Weights of a small transformer language model: 64.7M parameters, a variant of Adam for these matrices.
MLP neurons of a small language model. Each row is named by its layer, matrix (gate and up: input weights) and neuron, and shows model dimensions 16-271. Each number is 128 + 32 x the weight over its row's rms, rounded and kept within 0 to 255. Numbers have three digits each. A neuron's up and down rows have the sign that makes its largest values positive.
Before each neuron's rows, "fires on" lists the tokens most often at its 100 highest values on Wikipedia text that the model never trained on.

fires on: "s", "t", ",", "ia", "y", "or"
L3.gate1685:137104172121073093109119072075104074151111120119101134121123134123109152080086124175119087104160115111201181101093121153160134129128139145087080115086146111160086152121120160110121145061094172169117114180083069085086143096124137106090100141141120154167124125122056194140136116139116168073123161119082152106143186142139060151120169101091138086132115114152169137111185111136139186151082120222101114098139082095119102134105131168112186134119116119084133132145148083077103127130089124078110128126129141170147094114101154061157142135191137119169146128119155169155113131108133069149117131116161093104115110113107089131109126086126079138145099120093126149121086082086151151138111162119159154123137147078127162106120149148117107169178158173100128099151163135149116100119122112
L3.up1685:147046114143066136102096167115112152096120108118131087121159118087182164112176109128133183130060112106130113160144156111081085123110127157108134136118108117079131125130064136138092166115085143171072152144121131139138170127067204132120149132137121125164122062150119110146130091151122143128214061116088152089128070111143139117156132133152156171213147101167080217182142061105081132125120182140131131185096039119117074168181084114088166105093122109118093127093135092110117124165153164158108090115080140114137111118133150101137114128080070124175113068133113104141132067103080134155156159079176140114149218155078155134081103167132114100176152143133106177088106086092109091125154153067119162135121145161134136143103150128106116137150171099047139105173166128106097151188117077

fires on: "-", " in", "in", " of"
L3.gate805:104176158115163137126161100124105121116160090108133091124098137115129162140124115135162165151191130152137152138199147122144162086144080156142081112075157150123131143161141085100117089135069073112109082111090071136065123152074106153157083128109121095134111090145117141140156166120201108164133108075123155169205144166075113171134148139146093106049143134189112107133155147105105142155205109132129114126110181172147135134136149151116066144064118160142130082161115140113090160084140145131079094149103162124119144154171138074108175106108126134106138118100122135159103157131086131163109083146208065129120105147058141097106052117147133080159110166177138104138134144162123057108158144100084149093124151162124121119134146095161173165131096161116115086080131095089122107134119118
L3.up805:129096145170104177136139145108125115195114126132172118090079181093077116165119142157076114100092135102104170170123118098121122126142140087070116164113172136146091135124109183132121127115075093062171128119170076096098129104146121132126088142081107093135129094070133125147142152105165222159159122118081116082130166128098055092108102153159116131130173144133138118144146084099079164144159144101114087141082123113162142089170144151100117077154054115085143079140103111197146111058048127115096107148150158067112170148121154123161155106118024142099146129166095113152100100107105115106169124190159139138127067144112085130131097134167134129133122112166105161126147166126125157122148166089111117121123111129074172056174173109051097168076152129093102160054205091030084161090103107

fires on: " of", "s", "-", "ar", "a", "id"
L3.gate545:110104153150114100186104119118103150043178192156085145133092123171149136101171085135168177134165125167160087143094100153132106151094126148114115139140171154058103172173118105086154089160128117179127121172160162099145141099179091117105107184190116162106141120128146186137139123164150114082140125127108188110151178072098104140115134135139083149139189136183073119116150072141133148197127111115089162128107119098160100113134114117119110106093158117144147067098112157170138136112152099173134174150146177176071141067135065199159169058170125129132104082131131130127182113093119135089133141108169118131130147157134113093112119065115098128086143089121099124149102120117056152070134152101114071129118173098118141100195130125154122187123215108101125101112143127153117154139086119
L3.up545:140082113126176134120139149063101158086130156135086099129130067166164112161151108107136163132096072144175164137108088089103123163161138128166107156152151145106129118150135159153127121088141181152077103091127104087178128111141062086126197115122074157136135111083130177147142121145122091127154085116157132087126105145122117144179161117087096141155110156105123138154134076154071069112149054093125123171082140114179110079103102115118123147136066141138149172132175126090071156149146083153168120161156184167069103156097132155164098130148131094120145067109053159121224091146117139069178146125145144167124065167135139145066163069154150163087085091113113142100106128117119141097149180080111061195083131076119159094185117077109147124116160121136126095148087150140074115175173105

fires on: "t", "n", "ult", "s", "ry", "l"
L3.gate1794:107144172170175124194127110138116050148167208152109108183098128110161143055132144109143135131144155103143105173170147099101088130098129143129092094129130119136115095144099079075130134147139129071140110096138150185131090036124112155097150187125087132074190166107146152204146161167188192117120065119198178099095133094095127117134177130070146164125146148132126107115120139141068140130157080188124137059043147138120084057115101118092139131136116131035062161102079156162149090118122130099074112129137121135054161154118103136171116155117135214111126166109128141166179112181142148163142126097090184168118158052110150141086091127146152069148127170194185118135180115153122162110117173134167099145116160102138129137135134079137134123113182131171058179162173109043152123163089178
L3.up1794:090193125083144125096067132106152090148167172082099050147171129103165123171149158089091136159097108135155140121074137133075145161139095084097121167119125161140114132159140117138157187080154081118180174096087086090146107138139141142173168130110074145139133050104139152109126110124149115079163129114125126118150177119079084170078184121088140080123104088180147188124116121147105182115076098157186114087126110147156110086132108144137066165183135139139069107082114127145079157113197111218084081060103160116168103151128169182147152103041179129080182132109093140134144136149137144090123183120101121193092149118129153135157110125085165135146134147132137120148110153109150138092135136180157153139095183097110085159155132155081141099157175166099114150117077107095139138107106103

fires on: " A", " a", "A"
L5.gate551:161137153175131144137079180125135166117168151135098150118126119139180128107111189165076143151107132131104092118047185145138099115085164114103114145160154153084078139157139119128152057149141126121132164146133094125074191139139084095056094129106116138119134135063116086122144153136059136096081174166168164115129140104149134120167082113105147166173111117098170046108153102121146143068129157136149156132128153168146125125063176112170115089149063172087130171147088143112135139104107144119121082112100102108150047154091117168155073179101089078074088136127096118112124158141009182159124132140170139095160114168109161167101082155127088128123199127138158100181169199082115101172152154114121161061134113087109151055142117159121145089105153148170120086069120103138130194151126161
L5.up551:156114092076162139130163120149125074089136095156120128098061144056151127136097165084115104135084091213158120132117115095187163124129088158148074156131141183123114136176081125139110151076176150166098123164147114099099134166152132056095104114152139128125126105097162132144166186052185071143124118079152078084134142108132158071126119116109152175126152132147140122178165127140165089152082159110089184115112159137127106115174219150114131131116096116167119146077115173166112115116150089185108140116191143142127137133126100123105148134120097120145151124096092106088123035103136160064150114117126082100163133150175118140091159060132117186140180167047125128079122112119125075184121138061188132110080142113114085153173157108141112079123111127160079137147076153103131149133093180

fires on: "),", ",", ")", "-", " of"
L5.gate880:145133118110154109183171093142153072073125141195141092148176118097132113115109140161126171170087110130110116123092141073118123113121156161138087147128176146134145091141119129135195164114155122142139102163139094199162109138097084166052129094125146122118073081126095141132148140193137101171092122115121105146198162103189194144166205149086073133080194114188161175133161100127166158108116137155175111069084098108101124185107164148101115152152089091135080103128094115160115081111162082114105111136134117142097174096119099157109068124126126089113162123161149211153143067087128153142121095152138182110166127175109134193062157118138116120168118096170189096111193102081148137132125122160078161146121093139090173065145121150080172120071155112121134141076202086135087142063158122
L5.up880:112094153122101126139152140168154131124090114143148106076152143151086139090095175148138133165148142141073113123189101118138187233126155154129131146116143146116149113173140185142136104147096166100189107123113182125094073107197212115139129169099136152091076096055079162135103102107184160111170080124070152134126145175108128106100159095138107078153135099168094148086124127049142117174159126062126139132066164163155139088133175148120143166118113076125115067088107126150124087104137139108177140108141175040150144055081165135117094072089148104145130147137141077180146119137137127150189088151156123164154132085113141142128122159122107175139164115129176139131109150182114132113160181133157081144079111145112136115123125124200139077105132182126213125106168118084191128127143062

fires on: ")", "s", "pen", ".", "x", "t"
L3.gate277:081098149137089090080111078118113148165181209163140144139134138096070127127136107094163111100192124200056170108201107146182111128070132129129089079145157144154183126170135138065133128116054129103161169138150111136119194087176095154130139182147153140149144148111108160149111114133092175140074139119151147145105097171148186073135165187086088150149159165145176108102109101189135175164141209142100141168103140148092125130132179117147129102139152127126108082170103107141145115128133078099187148094149138102130062145144120043136122144165111162092174130128095155133129128123153146104136146138168138088184122175138091115151143102120070111141154155116144139155125097078136118164110156125119110085068151107146155085138121135119129125124130166167095162140124101147168160102122130
L3.up277:152130107098182122110215131117144083157125110096133172099139147097066128183108156078110091137116185158090087150139166116125132168087135137148093080111120125141141163106133125142115156098169151116154177195099098159146106063143099120088142133093145132152137139162077164149100120103020144123066155118186158159155153148159158099071097173133171173165172107111175113100095122134087162153121187202057139155118141115109141099124146172153099136107118144079175070161129148162156163120095080070202097112150132049119118040122097108149101121159157139130143116108144157097135094119147099113076061108111152133151074181155113174090143070124126197080143116135122031135184108082162103080075147143142160129132138128123137140154155115062089062177161125119116081185121157131150152189139110

fires on: "en", "t", "u", "cu", "chi"
L3.gate32:078127170097091095104097063134130112089136163163123126183150141125101157131135054063129138121118111087165109134129082084142149090081174092182069117128105163130098115171088141097112073113137113202093085157144115186149125085054144195122116119211182101184102148140188114131129143163113119125126130092132123147109096103121101106094125139078146095122193108152113114109146124189121123145141125048142143105144128105137115115136194139137153123152179139127114095172098106112082178204138162150142140155144118181068157108107178071090096170163126088156106086059166190086129119127107167129112077081163106140142129117116142097109106152117144123150108129112146145057103128152097175091138083091147169080138163149093091096104105160158164120146148136122146126099118082088146117110106144
L3.up32:107130137109146156127152174118099082133128100127121140157082066111109186178142105073114175094179111122126119101140111135151128184105166103174137135152117181083162116140177129156165161177145101101204143099163135142133183168100174111149175103146098151089111099173156170143097124151152108093166095095171132084160188121109128150146180140070102122176118117128132100118085090160149120131097058140097132131144129145105111102114119102168133132135133176116161114104176090090153126095146100090112103068115108105094112120136129136140115160126125139145133112093052116117140171162130181119169125109171095080148127108143196134074088117192144106115105105092143109135110102135094160122176102147149144163147074066120024142155123090108155109131120111096110097113082154176173118162214100

fires on: " and", ";"
L5.gate130:078093162130129097156119090157140145129105095140144127108108136129113108090129153145126106099087159118124129115161106117148151190128099140169111137162159104146092104167148111114127122122145116079165079123185130163114164108128151098142218163131095080109138140135116150102161106125182095123124072033206118101150127095143159090118126141140153155127095125169152154090127122112105161124124114161157152112118069116076148116137171083123062163134092142094155095183132143142134060109135042179166150159083122102071116117076084127124153094073070150112108147080146106186121126138138152152112159147151188055148122105060136108079157132137124067117147150121190099117129113110151125194130126082122111142119158194151088112147101108176149158091112165155102099187128117078144138162171060
L5.up130:137118093117181107102176089139156170127088154168144170116166134166120125147128110160091117161177181161098093062101191183160145146161124190160148082110117072170127136074135142162182177087156120108129134155115139120102107083116136179159164128136137087076161121163090186152137095129098179162130104094133090147099139086155143151156117075123068152122154085191113179138167089093114117120193148155065088115056159162119150080141093162139173054127148132106133143181094105122168189134112160118165126091157124124094147208137108101133126210152152138099100111104121150153139132054133082159129093128142119113116106107129099122134118136059089141110137141087081187187183090151114109132127143116141147105119173123138137140119133139138090106139134109112163033145112095134126104135164098

fires on: " ", ".", "g", " \""
L5.gate200:131116150167145075092142132129119157168100097128110108152107121139134146075118125072090101139098156170044155142116110108152097128115162148239129124107106126104110130140095145128117182122085104101153087154060120176140129142094157121097150125111111088100156105159173114127133143130147142146082188147121158200200087088175049107132158117103180151135113096134146153051127111146146150151213148113110118131075105188113125129142153125107140165083143132108118149141124121141132094077132138119096151175045158174115164140130089135120170094106105139066079110148076086138109111135081114128104129150139069061152184098081154158161094102160081100156152112095121121130057103132091103109118121128123098115133131101206113131108058135146118113130153077168092143103093101052113083158186181
L5.up200:121109100150123070177076134145112077139175105174202094123176103116133114157144136129171161139078133059127101103079141125124103162099126151125103155110160085146158156115110127165117158116122194115181125207111143081180162165120117143124137137151130143124155128137156130093092066096125046201115153145187153135123107087157111125177091146196103151155108118074109170110128126136141091161092108092182094152142120138158113120137093119104120162123110084119149166150144108197161115075167128130158164171093098078145135183141068091152138095123153121039137103159143140098107124107154138172117158126144124070198155129121066170102081125149101145212113109010099132106116153061154140150130104102138098142159132146105081101158128132123115156137056099120147145124099150121154091104114116

fires on: "n", "c", "e", "on", "ph", "ma"
L3.gate938:139132178111120111116099063156147157153181113092119084090122171118134175159111112122147106130131076131101100098119059159171135125116098082074096055142098117144136150183128124095116117147079169126147122137150124137137159102095178123079140186106122133165180194137223169178149155098063161123040118117141143155139105091119165134149169083103109134149080097096144098097189126094122161099126110210126073155144117131100123053122116098126107182115118196074162148163095113100106107144100182173172151177122187117100126176101075128054094148115117148100154095084070094144120116151147165132156110153113207175121148122063161089185147166107077121100086133133136058113119130162126155144105093113142041076110105131149132079215133168128157117160157109046103119062157108136159107145104128
L3.up938:128063113107183129140095125135118112108137109105145130080114093079137116176187136072122120165124159110105151099182139133091099178176113117119113173139088108152163125147090184133117137104083125173152132132104120193122117159124073107109103161178085126101188164073121170132095172103148183144131140081091217104189191116119109084108093079127120118139173060060148061114161152165164165135118113180141149113113142099170130160104109070069139133133197136115205163151155098098125160131149111178106100146158120132117144143119081130153095204127088130112179156115132109105131128123088175190091044065131147162048059148110122091139097196112112058169164127148132137092135115141123188155164121120113121127147101033151118195134150170150145134136123152087143158089083131107180109108148142

fires on: "s", "t", "c", "y"
L5.gate1400:115095174137116167108145177156163131125117182159148158099108138102148172103135123174138144112157134153112143105163158137169104085168221153107057070130169138126185141122140121085157114089070111129155123192108113156127164051117080100153107100154143086090077100138130143109154145102132107101086087143161157128122114129090069140105159105184084123118183175152145087196118076085124081196140177172119154136099120159193053098104159152159090120089055103130076116096082160152174085126109152057093142114145099121165105134115133122122152074124085098148129124084170186160159152147078088141113118154158129129062106114128118117136127116088107133185130154042152104077130038108151134130087130072141118137136145163136055126088100105123108081156125063149086144183164147142098109138122104
L5.up1400:127121135134120058115127093168122156163188183116150152122092090118123109060094180051218122173148147135117132184110143187125115125119132154186129191150161149128187151143112129112167093077138130151071148090121166118157131136139112133120114139078074140132185191083143153181150134095161091111061158148103173163158087108091188130156135146148081164136141176212159058120123094128148132100135113120105168074125054141112152133145100152130104147073083138104147107151170151153089092112107123106078182133141175121108149163108134088120135138207194123105107136146129117056145097082162112105096110111116169118140093092147127109164111102161165105155089151159126129108141079138206120196139169088107149127118127106130157104146169090143166099126136164158087141184107131102178099066076107

fires on: " ", "\\", "{\\"
L5.gate109:097092149150099169132129082121097166145140098199146136151133143084075114194102128109081143154190123160117086162106142137110123098115108135174090149098110149117133134065156090072089061126113132187129080145119059134131077151098108120175219114158157150155182120153129185110124125113083108183098126152197122114145129132135083112139144126128123118097141186129081105058183140096092161168141107118109082118117120169052154104066092110089178104103116115133157134128096047141146089144143164118153103135194097156113133044157136103104223144143133175085119135126107154121158084136134067197193060050145122126090106144101164073119181126131104094094191103101136132128105078138181147126178146130134081137055074103179142159148115175089086142102130163132116191136136063135157051125128120
L5.up109:097155120065110126147096120124065096127219128136134165129111098145155148146143090159091158139106125103094161076108115131096138109206106183153144158121128105125135152126107149135131161192090176161154129166112199071147078142154092130151132125157130117128155152179151119189180136085109084175124173112159093163133084147172113137112088106155165101151199144080124178137127117122176065118105135139116095145104093105118171072073085162107161107145112104121092154136118088146154119096099093127138117125150108156082132180140105159055125146127184091147121133147089119090132110119147111153138169114132106144105167054109144164132094128112075091089169162089208147137068121130149155162138148131126070146087121144173087135106115153129095191134169094084119156125096131107145088117090109

fires on: ".", "ant", "id", "/", "+", "ect"
L3.gate340:137073152172110094153159127081128134130138114156169088154133115147140149114139133136122165074171164141140103130140146078139116102083116157109115121126168083044127162111147168159125149152119089116190160076120103147084077136075146145139099090162188120163094131120104119118116160149165152126202082137106121168190111111166097114104097094211163115105136125129108135146174172208188181168145182115142138201147150112166140129081147105170142105122119084052154101107141168135125137143134148157118100117133161199127115146117154119122142098082034186134164132123117185099081151142140138096133188112134084120124137121118119124182112149038140097117121101116135193118084112121050099105182086142140128076149090106162121147116095144150156156119121160157153062101183102125104186146175110
L3.up340:131163163088175135123165084130120082077102075171097112117189180114105139135154140139086103143129086159135105120185106116121085125147162138074202121119112123088096136197111072096150135103156140146127076136153109141143121149123124135091131095150106096091082046124095112153182173145156126106111034116173084130130136099158163132152122127109123168144133102134086166154151121063087144114142143174157104180122164158080164112130127216150076061121104115128062137125179168160095153111131196156140035101125129155157116112157132131112121145139127142154108108158107085180106081109143142057065163133167140108110151088149116150146138100097105131087096164060085132137211167088161133104095083150160137103174142094103134109124124095074147168097084135123120147110170142134097070160113150

fires on: "e", "n", "t", "l", "u"
L3.gate526:157086190103132182119070090103139177125132139159153128153130168115113143126154100081132106154199137086163115120170076123134173141130138136080138112151087111162082070154154157066067125122171145197131156123098123162116095142135079125136121099077107163143143196128149105177160168142070151113085119092139084084113074151115163115083133115056157163157079090157151169123087119097136124130155088127138135081106077138058075216195146168105215134075129119089131111104080099073083138191098154093100178144057178118102142136101117156168120147115085150077099080100187171076183143161143095077145147093063098140096157096113093082102128100152124115150120088171110115125145127166123153051103141138139146132141115099138152052172044162164192120154141125101170071114144136164142116131089128
L3.up526:111099138106155111143100145139125069156188059128112158125136130079141106112164173184192158131070085083144076115169114183125083152116185165149067182111097106116123175147109155149105127131161109112127175158077142160118170080142127126094206134115149122105088172110166180141089138089095078157176189152151190150124130124079119155144094153113069105180189155132101118121105167155112168142117126156086120162170123134139078190141100182176102173087115114168125125118159143165133142134192117163072065080085104100105108076110171112122170136140112106083181145177075108138119123078146147107126095061100119144077149164118072161084117097114145118106132154139165046144084115092105122146115114152129108185098137118112156132188107129104087143102181106031135120154108141147120090143120118

fires on: "y", "t", "le", "ch", "ish"
L3.gate1760:102137158230108108125136116167147116151157165175128119160103110131182133069111132095118162079137165154136140134163112162147074154078137119075101126165208148074104173142143127109147130122110121105092107133104140137133090060128164117132090167175137103148086107086188155217130161156187063090121096140078119141097139089105116178156117152165147181102148069164148129131146156165135137203150143110156114107146136178169090137172140107135211111150114123126136166102107103154131175187103160117136142114136102166150166111040075139118154106122120151098100077110136111117101149157147072185132122057193150115147136161162142155089155128165102141143079109095188148114184056171101090152184050051075126092137190121170101100179154075166106079147110099115122139140153121075127135168125144
L3.up1760:130150144140095122066141130144122147150128146094087090123189093112100114118154214110160093146152131115146130105154125153116180146104196149106120136083166146109108117082085144087117129181149144150081146167161140118130132168109108127143162135105064102150090155122169123126143129114139170092163125122089127138090103099152146130162142116126131091110127113201095130179043040105090136149147118132155203071118130185120111185119166189133137193093113101138226158066173143092165125082072102194115120147148130102113119115088031180168130111118103095151135152102133134130151122160111192119101124147127105166116132179126191129094155137114178121131128173103109098176113185176119136138110182057147073145130162148135120146140104145075114109125119122077144135177073156158157159150093179

fires on: ":", " The", " A", "."
L5.gate227:106097168156145137137117080072092119123081038107081126150086141114169132127055095119097107070139155130110114107119122130067128135085101132150081064183176160098132136191118113083185162061087111168119147139194091121129083119169102106130102127093125105147062112139162146143207128104121142142093157151115170168141151107137060167090130113083128093078110113199094128154152049177108131152186125049131092116109145162110124138136217151084150161055092197135149069157127107137121143127115055173119110100130185097097105113096106109138136139086074140128058106115131167128162093122122115151120117102190095104141148142166100124120079148106128177141155184105131110185101156157142119150111111072079113054171122054136157106089063123134169054128109125143126130129165100128115094121124121
L5.up227:136153129103183126137171131109138118141169164185118107142137118124113104090180064145160135126181135182141111157143148121137172110160152163102085217084059189103119153145164094146111102095100038110112103141113129120134119115161148120081124077156086133082142119075134092133137122125120161099113096135116141150148097037087074117095139129128056118095114107101144120114121101135133104061109122124206122092151169151137113165118111079179089098070124128065143122140099133155159073126154154107103145114177153132140149153163047128104158142151136130121090178142072172132151123115127141091100089104122062128152170163160136119097174112093113108106113175099224127140132141071147094140108140110112123078106143092129123107082145108124122109100141117152135144131085091184136091132134130

fires on: " and", ",", "I"
L3.gate896:115188148088161145190116137151066066076060136186116148175138088139120119164164132132123133117118079121078085076103131102116119146151171155122096178193144203132188170120065130099203081136160117150186117086135137159140117156098093098094125142124155118128108193170125169111126104149135119130087119158120085128117129141148128147108140184059166088150156131143094170087154193139128140151140147133106094139190114105127175167170147102125144116132130133048117142133117095143101086152187082111149105158129134116167152108133151095073123166172138152160184112173120086193162074095118167121144129127116138126138174160095123141159161065167114158153158124131153116161126138106105132042146106090134151097077102136162105124154086114113167139118127111159135127131154137113151123131117080
L3.up896:103121152131170106126136046115162149068142141101116180089135118088157091137102179131140103125119126154134170108113088158163141079124136179125174119112057118149128104084156141178098163186139062180099196143120181141148063151147138178132163130157136106171084111141133128071108131154179083135135092161127089179062131075150113147158026096165104136140127128182143093089124095181109146137118162141121107127149145122114119130129142093142126078126092107149168146080149091115123165118081183123092154140128120162091128105152150126109149156109142145082107076092107099141095070098118104183046125083153095071079091178124111078158093152107159175164128127121082140187159136195130122130128100119124171125167097104131157152109172190151146144140075139089147104124150036095080152174097078

fires on: " and", "ing", "5", "t", "e", "li"
L3.gate36:126142129148130097148151149146167102075096122152106107095116103137079124116089116128141136101191146127154102139173143140178088145122171081161065076121073119130118172171182055128135150083121154207138124188148154169122160103109105147149111131126146150121076144137111202089144100150113090102070161152132104128086117123126156092148181086160089184101092135121141134140142132125053152151170100134112057159120140127109162125178139104121086114083150102182097115135151101127161139122114132067104123119166159177104114081133125104146130141091096153170103116141126134162153093145124138114062091056087161080096130071093081187109101096130130211124089181132113110155166082132084115143087081129164141128048099124143102046123091136174157115099150150112139149087148121149161140168149132
L3.up36:164114134148111113101133098123197178119083139086107159025174135092139142136144118118133112162129072069149128076111123078199133163114188088103074116141066106144159115155128129169125123161177153169133109122099182125122182138109167147179143122125095084120139186140148127138070145132135090129111117100084050157078115136191114124149190069154089166134164163042193152137113115127104159106130060146078134122124161119171138149127082077114178122114125104186215151137199136135096166151085160123074140155188140113132156140141106113123159125148127071218132075151094089118134105137125150100135163071145124084125154159107098119077096093141144200148109139171097159161145123214074122140118107115123143179185086126140145116131103076121115112104161175066191071105126161184162135120101043

fires on: " of", "s", " most", "×", " Much"
L3.gate901:066123139113110138177131122132098118105143190160106145138095099141110158098140089114155095094148126131139109116184150180175140142097098160143140147164134123122121191164109121091109162049138128180163110135122133137126121092177098165140074154116150108102088133108085140184125103141092128097136154090191122130177166133122061138140156125139158115106154099119098143129186203137136177190109118114124130112075145179153159096147166099086144100090174153129158086104155097090082132145087159170098120115097130089067144124096117154139082163136158149047111137117140181146120126173124133140100121080148086119093152092123105096111116084151136127164157119116154096158142169135204135112192083122216079107103150143161093122138125114146194128091163148172175139162138111158135091156129175
L3.up901:150197134148147165184100181137099135147063169114145109118119097133053169147123144104146110112092098129157132143080135114117216094101111168086185138082136143157151171112131194111070159074168135146093151078082109134101113069178113091178110163143125133089118123122062148180107099202120125136181103107118123100110137145097060164144174169133126133164143136094125123147174183122078156158086173137149166080079102143068098133150135150130081150157084125125092134074173114104102138113134130171154107111137091120116127127104208139163106089095198088144154104109150120157160119162118102112089098076134091136133160116120113127126140098103118132139119108110080061194076143150151146142145139144122146172182090084107111083142153092134105109049150149122146125137183154178109129161135148

fires on: "."
L5.gate944:126147119144102234175115132111119082083153179143154170074090227090135105101152093126171149143143151133188121150143131187146135162061162099171160131155098104125138155131177097147137149116079082141149139084135138124102087133098110150080097158103135136112108086164144155136094132160114116140164179164200180099120201105099179095151102143127113048098126125141131155176138167158186090185165143161149081166063190110123143131203100070123127077144145087060131125117135181140101100143123158141133161077124179073141079171126116078116161191149117146168124129121113122074072146095160158119086163131142144045220148099123142114150095167071111129133172073075109142121141185162177075120068112094144116090147179137127104109151135081147124204080187086152148132171106057139138064164071133
L5.up944:125071141128148071133148062166139130121142112109111128117160207094107150172116168162153156091134101167125132184121101167163025160102167126115142143120067162133152097203105120155090115139118176096143125151148157142169108099093059160140126142076151192139105103171112172093159165143121070155125091135144153165109128106120139132142146097109146128150101147160111148136075122100106149127111116154079162128111153139119120172155131129131114126178140135132168121139134119152131181124113202080177090151071103149120112137190107076107111222132123134147083144126131079119121133137137152101130116157093121135145154124122104113133157139087115171068202080126101129115100114086145095136101059128126144153135183150191106121116188099118103087181139148156096135110131190156090108131112141

fires on: "t", "l", "no", "el", "hi", "d"
L3.gate1309:102141155133155055178148231137128176087116143156062137076141092106068109139150185127122116117175123148139104131166140099191163140113109115133113151176148132128096081131128176129110169098062107115114116179179182089042121173111122150102136179107112097164119156146117134092070090134082166066124072176132186163183098116145104162104166155161122093140103144079150125134147099098164117116108124197123105144059036166104083145154158124157150118107170125164131122135149119142124134086091124072145125156155144171063131136156072154144134130051128164067062123162103127202156120168156082152118147020046181090156132178064149136129122121124108160125141149155162098113141128165107154136113163153117195091151111142079101128103030163117109187166180106141146101119105076147122152089101174
L3.up1309:169121099107184087153101168189140124101171122153096151122173145105134117125205113106108141133123133126169126127113167149124144222096189161122087132093129083228116067131171132150166096113170107103109144136098076083101147111094132112105179123158161127181078096137086142099078108107105117087096148109200181157184104189125117163142102148122168151177093138082119097110148123168200158107081138161147152068159166131142090164115149129135152146148141158079161083121080143156153169135110181070101104113061123107174107099112053143165092152191180154059133199160145092123131114118126117153107111076168116173152147106066154139162141110116182105132127118233193105160156105074142169142139159122088191077172111157182184143147128121174125114142086173056079109170113168112051161115073166

fires on: " of", "s", "di", "se", ")", " and"
L3.gate1736:096140143137122121113176077133132153132036158159055122114159114121148136082131165112164137166162128091143094154119130140123199134175133107102164065149164141106123133094137154116121170162159159135111082076156133169102131162096121106100131107119179080139109164157103155134105107165150139119121137159152123137126120105162179153162157116130158169144102199156114213116161161195149139187150138141133054106159119119121125118222105128156149175135115122168148164101200079090156136156124149073150130150164139103133178181111075084160153111099128133136063072105141073121172100141154113146127129168126094144173130215162117128120130150127115123120103186150158155149096131176115056128128125106122147160150193150135086096172149115145107125097143112199166109125120136157171144109076074
L3.up1736:164108177092130101141132084113130099153113138076155137143170123120197085091142079106118046167189145134068241133133113138145116117121205173124091142153112152155104086140160151127113154093188081140142181128149125141132108164137126134091154156143140121057133149106162155150082146215205160130091135176154124161138119165139088177058105119128117134168137160107093180141158132157111124179165144086155057100156048146130125152142139096126085087162158127107116145184150096129072129059122184112046113144137109131138167097098095080173104138117135101105096171104109169142158157234157165099162149155119082113113089125092117152181095100133104095150127122108152166129169133174115093102120094127091096125116119129176115127073141121151126176115075155081098158109134125141137154181138140

fires on: ",", " (", ")", "),"
L5.gate974:128124184076158113077163175155098177085075199149131063194076080147139122121123121142115053106119125163132091128086149104118223151112153115132174138188168229094142088154121119084148111117167130090157076141243143137081122076135106108092151105126083118121101118098095146092113130120093140105156131136216147170145093185120143143122179069163092137148148168099121145128141061113152146142170127121129099125112170147158164180137119199123107092162149149068169156093128122100093085115113112145173194086125103155095169088143118122112115051163142130068134160129150168196143083079124168168140171135127120163116141099131180132125116156167137171085097142134129149104181129075159121135065049112200086116071124165188158155167110192140139102135146122091125116142139101122088150112113127
L5.up974:122102147102120148163188142151168175104123111145118129101114121108078181144169124224142115112181120049150119130142127109154189205077134128139109136103136112106118148118144164120115112136099092090130146136125132116116130153059108144153061164148107091128164097112146155093158136122101129098111143204110140114110156152186111124138129119129088152077120108122140170086140078117147169143133145127102142105117136125160176164109134122133165156149128114163053169107157129172157094152139092100141207139171128097131132118142111120097182121108113184112167146146126111194198086141141139101086138157142121102113145116095202133107133109134124106186177157133195137114115131085127117173148106096080122155087072123101074095169142166148133117155122089131115147117138098157132091144168134

fires on: " of", "l", "y", "m", "t"
L3.gate602:134135117095113131146094150141164120109168127099151160157124183144140173095103120114118162118173144074108099099155096134100123076107098192096191155047153141106146080128122158104162171131133088141132116187114115163147110123078121171098082185140153186087115160132091199118132140149111174162067084119127096133146154144074106123208133165179149152139111176136108116152112115089120146156106111172104164083176130174130137110164132178159088167122146128139146075174071068133152122104129112108167160139155189171113147109104116097135110146133131144145095110132107168124113093144083093155065106098100117078151127168172140185080118118119081166171113148079096123117154080159168100153133190130114147123168171064118165115111088121158213152096151118137125114082163127139129132177161100
L3.up602:078126136123104115124122149124128109108140131092164150096115092151122141097157153022164156176131083134152157100138117122135102143117156106092140110083152122164137125150124116144139101194060048181091153127119117118113103107094134142155184133161104153184153122129134111111135134100102144155141167058122145111137071108132115119149122177105103143096142092134161136115075139118179116143097140095099134113133096122161158130185088149129157091099085110143136129100144104116090142130134166146141114086163166136121113166080173122111075112101085162126097116055082071112099188126093169126157115119138114136172150128065141086080158140105063099161117119072085181069128079130150119088095167185097146071152135140104132167122163112096107151077133084123154102089092158099090108147150151